Weights of a small transformer language model.
Size: 8 layers, MLP 512 SwiGLU, 4.87M parameters.
Training: a variant of Adam for these matrices, 85M tokens, 2721 steps.
MLP neurons of a small language model. Each row is named by its layer, matrix (gate and up: input weights) and neuron, and shows model dimensions 0-191. Each number is 128 + 32 x the weight over its row's rms, rounded and kept within 0 to 255. Numbers have three digits each. A neuron's up and down rows have the sign that makes its largest values positive.
Before each neuron's rows, "fires on" lists the tokens most often at its 100 highest values on Wikipedia text that the model never trained on; "fires after" lists the tokens most often just before its 100 highest values on Wikipedia text that the model never trained on.

fires on: " ", " |", " and"
fires after: " |", " ", "ribution"
L4.gate280:168142177162105125127120148132163115103090097135127135069112113098093127117157147088115123094127152090086179117110115100154094122153086087105134121129107170112117093124082142154150155178141130186117133201160145124140140107113156088027093151109163115152145142143142070106203071154132122159054160128093122174094122116149152136133138193112135132077165126149139103109154186150168107113101186150168181144174119148110191139138144141160199117131114114130191181149135095167138062060191169110115174112124090135186086166139132176085151110093144110120175132108100153145117157166077173096
L4.up280:133177156160114130094156174117113138080126099218119124169102093093147177124099134074089158119116134129123147141174146130155113037121122139132071122087060112099118160157081118112137167167176102128138096128111139141108086124118139181141104138156156109151077105082135166110156079108109126132078144167102138116113048067091152131104140118150135074127082103041168158135123151119106098123153047111139112145153130174126126115150127163147204122108099167076153062105035126167122121096078112100146111068137150117140099115145159099145153134101069135131163156133118106105134149180074086170

fires on: " ", " a", " pro"
fires after: " the", " The"
L4.gate152:105132193095159141140169130143173141152140140132158124142163171083187079131130162110122127120107177113123165118143141124157123089082106087149129115113146172044075130107105155085149119133136113135102131110118145154176097159129115123114149143174188143154119120129134171094117134094089092121168081154104125082074098152117086151122133148154151163096113053123021130097190116175132102185179081114173111159128158092105166123108100124082123118147117179073211135183112169129214085099157146115134101152132114104144142121077071117076140147133144096133139077149128103137093146182154203089
L4.up152:150073113118175106164169133151088108148123119154184136136071103119214135204071145123161130142127125129060114143189101152119162097086177109089117129148078122067149176126064149099138115125145171126148100101118104079145077088112130100109165114128178134111121158123129132148128105107059119135121107153080154123086151143132106153110123086162191157134125122114106120077182126033063151129176088092158099147136165125097099156129115159136091134128146163100161156136155135093092142104144137108049144149057135054151113122143113119107086089123174135153240128133116139106098129159133140119

fires on: " "
fires after: "|", ","
L4.gate405:124126088100219118153192118131063168160110124065177118151148108152206136133131114110118096085171156099077154185118083158096130158109129134133147129092125153072128167137112214085108161114109124152194162180155101116133064173115109125124169098129094185134143115111141116049109128125125119117102138102146104142119082125160177163156140115159105143108116099091090108171163118152117065111109092192108100109139090115132158082128100154105107135149174126133141136153082131149147153099180158085124152075099120150181218178097067112139157126138122164172192105097106103106105108134144155152
L4.up405:194120163135063102109098160120128118094145125152180117117144122117141124104083161147136144175098122142105116097149094160129129104087153115087172083129161095140168128184165188149101074145116141141194097117154123077177149136096137101147119133104132128113156153188094129150082112120111116182125132134109112109113204167206095111098092181142156141154172128184181159123116075115091134119106154071119147122139078093041105185171127093152135169153135198092153108108106126114183109174136121109175172190153153082178074101136145158128140121105102184162145120224136147141135120128145103155

fires on: " ", "199", "\"\n", "198", "201", "202"
fires after: " ", "|", ",", "–", ";"
L4.gate506:208127169130119117134102143119119179108164153105183094181135168120164096151098150104158094151099126131118111152111146110108126129120140136111101071135060119120117116161136135129126107125123166080170065167100094101099167140118157078098125107072142109153166132161108074184094164144187172182111178134135124143121159172100115148066095198076076123158112202169186102132126155122154111119152115133103118086117086104084115078167143128151110139178213173124161096124093110137118151178107148142095107168171170122090204123109182131122124128128109136135183130130205081119091135151192160130
L4.up506:107055145171154115194218121181137109110101078160112108152096166095103083106093147105116178124129153136131094109157122144172108116121120140080206103035166156139088064124162177063154129116142094105089122113082162124147146132122137098162115131132129128112135109121156115109141139132132121113074073224134105116154172145117070176118109117119131107105137116137121115163143121161121142143126108105170150080107111139139131100156212094183060069097148131154124142134163130165120143156155105159140173175109135093099156080120079092207151119074049150156137134121151093143107165152134127100

fires on: " also", " now", "ally", " only", "ly", " originally"
fires after: " was", " is", " were", " (", " are"
L4.gate103:158117160141095139122141098128156097120125090143132146188122115157125129081106129182121152139113216105143127139114093115043123148135063177114052122101039171099174099154198086119129123108134169144121134125135090119122143104150130128095146114138158134163138118142171134076121175185096104173110057147103167130154140055150097154123110109087179118157058199118115168151099129092115102095128145104205167155097127144103116137112176103167138150168107113150128121074160144092106114172069078121164127148120170088136084161146076119119147138163163122110192205161134111123139136124178125095
L4.up103:128090063102185108147140133141106172160163141121137102126112160137086082190139143118196121108111063088086181169081176121107077083134163129104157088119149109149117118160136106181141111177116111132156119176138131093087141141073200127147153184119102171120101127149172106163099088139159166104127135140169125136172119099145210159167078114130091155198179161160139105117090136104132114114168126144131172076110147109112124158139184114114123133096188187132143081090125183166110100119123059106119169141196173158109125125129093137165087182159121149142084123140122176145119091170078131089

fires on: " ", "201"
fires after: " the", " ", "|", " |", ",", " early"
L4.gate438:173110119086141119098144186157154140152088153125128142137161157161164099163154138120113077113130162171146089139107100116130089133106134086109177127149158116119115162099085183103117131159177112134103116126150132100144106136145095122159149124117116134113148136135132137078120143141108108044151132046136107093102143092144072188129091131172146106145145115158088129108156058230129100171166112164135157122148169169137167192136112176108130136145134079071192184209163160176124110137100107138163095119149094139107169168130136161098198151131141183155093092153215151117197145156172100182
L4.up438:090182120163106115146106142144164147160148099052084082120134076139121151138122148083141125117100168135100129189115086129148146105104096157113106135110080125089112106147135161173095156170062086112202163125133097105157109169125130209147132122154112150143139133149067180143115131040140158166190155112120092145193166163122159122119215103139175146189147125100116148113143142157090125153122129185090141136084102095106126095107133083165186150134088111163113110130064100132103138135153109130205180154143154110108148110102068173101156157071077185123147092109066110103108121139121135115

fires on: " ", "201"
fires after: " ", " January", " March", " October"
L4.gate383:120139119223159131107171101118092137104137158111100131181125122059143085142084165128114153136089187148130133096168085128136114103128160169122132106144148143122157180188154118138145192145080164154144129164104107176173139217120160126109147143128143089111155094197080108106155133093125127118134138086113097135151183138068028139123151160073098101106139107083129154140159131167116159180112096092125106076194154102137091099054152173134087099090166125132152124121115100087084086173116114030158139128129108120137161133139139129149135117110118186118157151102162102165141201145147118125
L4.up383:140134150206044171081169121131195094098163133137122118174079110124148146146142113129096076144115133085092167138125099156079100105095115119154094111098155113093188138142197139135139138134120114154159132117123100080164170092157110175167124148119081111123099163131124103088182106126072117166133124100026130100139116125103131147122084107165201118127172134127165136167112167148053097100112091115070102058155143103100119137050128199128160142090132135119134187112100096135134132113147155115123189122172133119138123146155086168144164125147151166122138143201121142145098124153140031148

fires on: "D", "L", "S", "N"
fires after: " \"", " (", "==", ".\n\n", "\n", "\n\n"
L4.gate104:176071120181100130100168171132118145056079154106159062100145090119199117114097097156166061151140161118095117120163122139128111155130138131112130093103183150090137085150116190110140154068133097106143118110117116144078134168101160110138157082132169129137097095167155107126130151110186146113154152133135171158131084165122054143054092141111073139109093175102139164171202115163168080180181127126131128110202085114141099152119131152140124113181128163138180113159156080177105075135146158139119089104135146136099182129132132138133143132139212166165112141107120093153126087105121147047
L4.up104:148102116158174141147159071115074118131156175109193127173116147096120209106114114196102136109114116103133131185131122143053121152119130176162122087111141070097151158154137144207066122183161124112135139065117083151149171121114136160131111193122117149105138098132113183100117091093134137102071179122108163138157114119155122143102100098111130114152195169084156094186065067150126125084081169111131159087138113164126110076150115129128127049153163172138107157119065180095110073118104130163112162146128207162117085141141143131138150108115181157112127123152126148060144135094154132121

fires on: " |", " most", " ", " team"
fires after: " the", " ", " |"
L4.gate205:046114114089108100109173087148130174122155182148148131090126155134159091196141160111138085142099179167090063200142132158135096074168144123118105116090128117134107126108140127138181188122074174163119097136110102101136154164125116068114089066123167110126128134151153124147147083129136127094117128116111103097084138115126078116180125118232188126130117097179093133143174155143171163153175109134105160165156141138106120172155129142051070151115130117116151100119138142132136114162137153133124103154181160095089121151107147173091070152112211154165103133108119081130084134211192152134
L4.up205:138099070124071130126142154173107157124194151119062119104104153086112128165118116153141069069172115109110085133100131113095105161142129102149142148096126080117081227074130162055119144175185144089110126129120106176133120146120119132124140120173161165154156122115131149063090159102141082115121095125185104096112144137112124145124152143115102130206143114158070052131136128082149107149201105116172115103175157142146150178121082117162137084117206131116213065158129133123148127095068109129139114132120137122122169151173143205125096104179118105144124115083176147130153088166110112128

fires on: " T", " L", " Pl", " t", " Al", " Dr"
fires after: " the", " |", " The", "The", " "
L4.gate293:150105117144113117100154062163133125078138143127130096119149115146104081173160100099139105152140146124124080179127125127168124116211147121111187083128180091113052117115122121183101131128146093122087143122052120156113123153073150119152076065152171137156150104107148174164121129169135099045158108143137148142166140162115167119152091128125148132130114044217114115077180190123099130176140125183144173086194125089134167168105143100106159104150099135077159113134077095095115103057155141181101058127150089101126127129102120104149121104147120152168141161159103136105127075164102142086
L4.up293:161192134096157151105130091115130156124158101147202176145092138086184093083178151077127042164106111144061130130101080171163175137089145108153120150124134158093095181098121185091147108102180193114153113153172172137147086152219081117108160146107105125099153138144114121074078143095181120167104146173151087111111105143158170111103095127153135083119130133099082133149106159149088111129131096116128109106124133092105151181120128118135127122106109104134130130105114160111151109132160164134071172083093110145098149188161114121069123080091153157146111063153103124194144150164107094212

fires on: "B", "G", "-g", "g", "b", " g"
fires after: " \"", " (", "\n", ".\n\n", "==="
L4.gate354:179143117158159143099123118143106110163129111123220137147054138183206099134124145128112130141106127145089141146099119094091112157160143122113106063113180137127157154086125193134105163104148186097142105105131048148110127142126153123084125189115110152123134176187141156085111177082133133110104078078077144137101060121139080119117074110126138113153139164153147136139141175142144071101094137191184185088138114133074128193135144067124155165164146141143190181173107123119124086133151120103111127156135158172109190157093172133115170161067182129134096175158152147151146125167166123115
L4.up354:119108120179125134119089124160116100124150130078170117110118127095125147178106113063081127083119147187085134117133064089123144120163069106096075099119139154125154119121133158198128181077091126084057122155072078141122113172109161100081127103136118170131082142160134114140177135144180174128125097097140099126139093131156079174137107093124100099166119121117119128123174161139144134117142123132211180132123076119147115177153153083174176133147141123134172132121129121156090110150187033113156055206057174123102115115159137065124175143133170118146094117133160121168139102157140065093

fires on: " ", " but", " later", " However", " eventually"
fires after: ",", " was", ";", " is", "|", " |"
L4.gate460:113115109084119120110104180098179114110234181141113105125103169168143134128120115105104123136148129084090132101160124117145136111114101159091115123148136093087148129181161122127170116095110156041114083119111170106131135132106155063137141093106104092130128162156141107123176109121142131149182079127141098118128166052111068181163040128124142129210102113118179213117108117104135116075128039106180123128101096156102108158123101152142141182114175095171182146177122135139139123155136078111141100164131101170087117115115110158145069205110124119154126126143158090186073096154142115136
L4.up460:113094165139146112190089143172092136181145139122152083138108173137106074194136159085157167069135095126152167131105063165143139142091189132069146096186107126114171063142163142147216157211142110144181111155130112110156155120069172085133143036103077133124156114122126101117141099116101133108145117074142121192075133092100124136082114110169104177187114163142145118129104126133127140087123179152109168148135136095113095147103144159128148093202119122136126126186088137184137115182080113124125154127143128167097122102105156085124129139109130168095103108150152159116132208106099135154

fires on: " first", " main", " early", " east"
fires after: " the", " The", "The"
L4.gate420:133147110151149137150133104176158144154078134187127151181068135160149129118115134095125163131113180112142138160147162159118104126138148085126138110128168092120122106086130180121116194156161124171122116132100152084132159142124130132092118127185145114107146119137120165117114167092121156102108137128102120092092088170129164178120126146163154124115079023160115150098191090128208093153188063141144168108115150154076141139138144095046090218130104119065155103187198157134137153110162088108120145103154100109092138143132064160098145175118127099208143192101142149175093115167173145104
L4.up420:064157140104112102157118136188195164167144167107095112073120175158091158142079173097190176173122109122134113083160132064186102111121131184137132140101130186112107163145126122105150126092061165173137125117080089119096124134154121129146140116109101050141161149117118160134132146144164117120134086186075101153158138101141104105178128065146100113172159098095100220176190135109084146140123132181080059185124153118121163127137104125146142086111155117156114205176094100131146114129123106129106149153083095164208138143155092109156150155144102087119091110129163109102146153096114123156

fires on: ",", " ", "4"
fires after: " ", " |", " a"
L4.gate90:144167076095159118127130168198146029159149083174121173164134144124155109145135165129140097147120129106127077193113167142131130096136164157139078117167168092131144150072175132116111152151160183148153108159098121127119153098144130132168141185105163103127173170141112174153139157168126104099083119137189115127148130163127126153089138076164140123163127161166100129100151133115090171073095129141077123138179116114113101233157127094148206113150089202123116189136129120130101142190100098157122146163108127108096117203113187110103113158075167133167127123113141158117179147143196101165
L4.up90:157106169089162099162122126164118067121099156129084154155187129091155090145150153094090148126125136131196200098097122114164120133068089114115177154189087109144131114098151103113150143152183125179109104148166114107089116085131153122141129144140155091153152124114093163167080138172100103115104165113132118129122146151139153084192137099104100111132142099168123039086096111105105139089085149150122100107107129181122162103116088075061130062085117111118142166125111168120135150071155090191133123062110130059111130140167134101160133163189065117119135182113088111062149151082072076117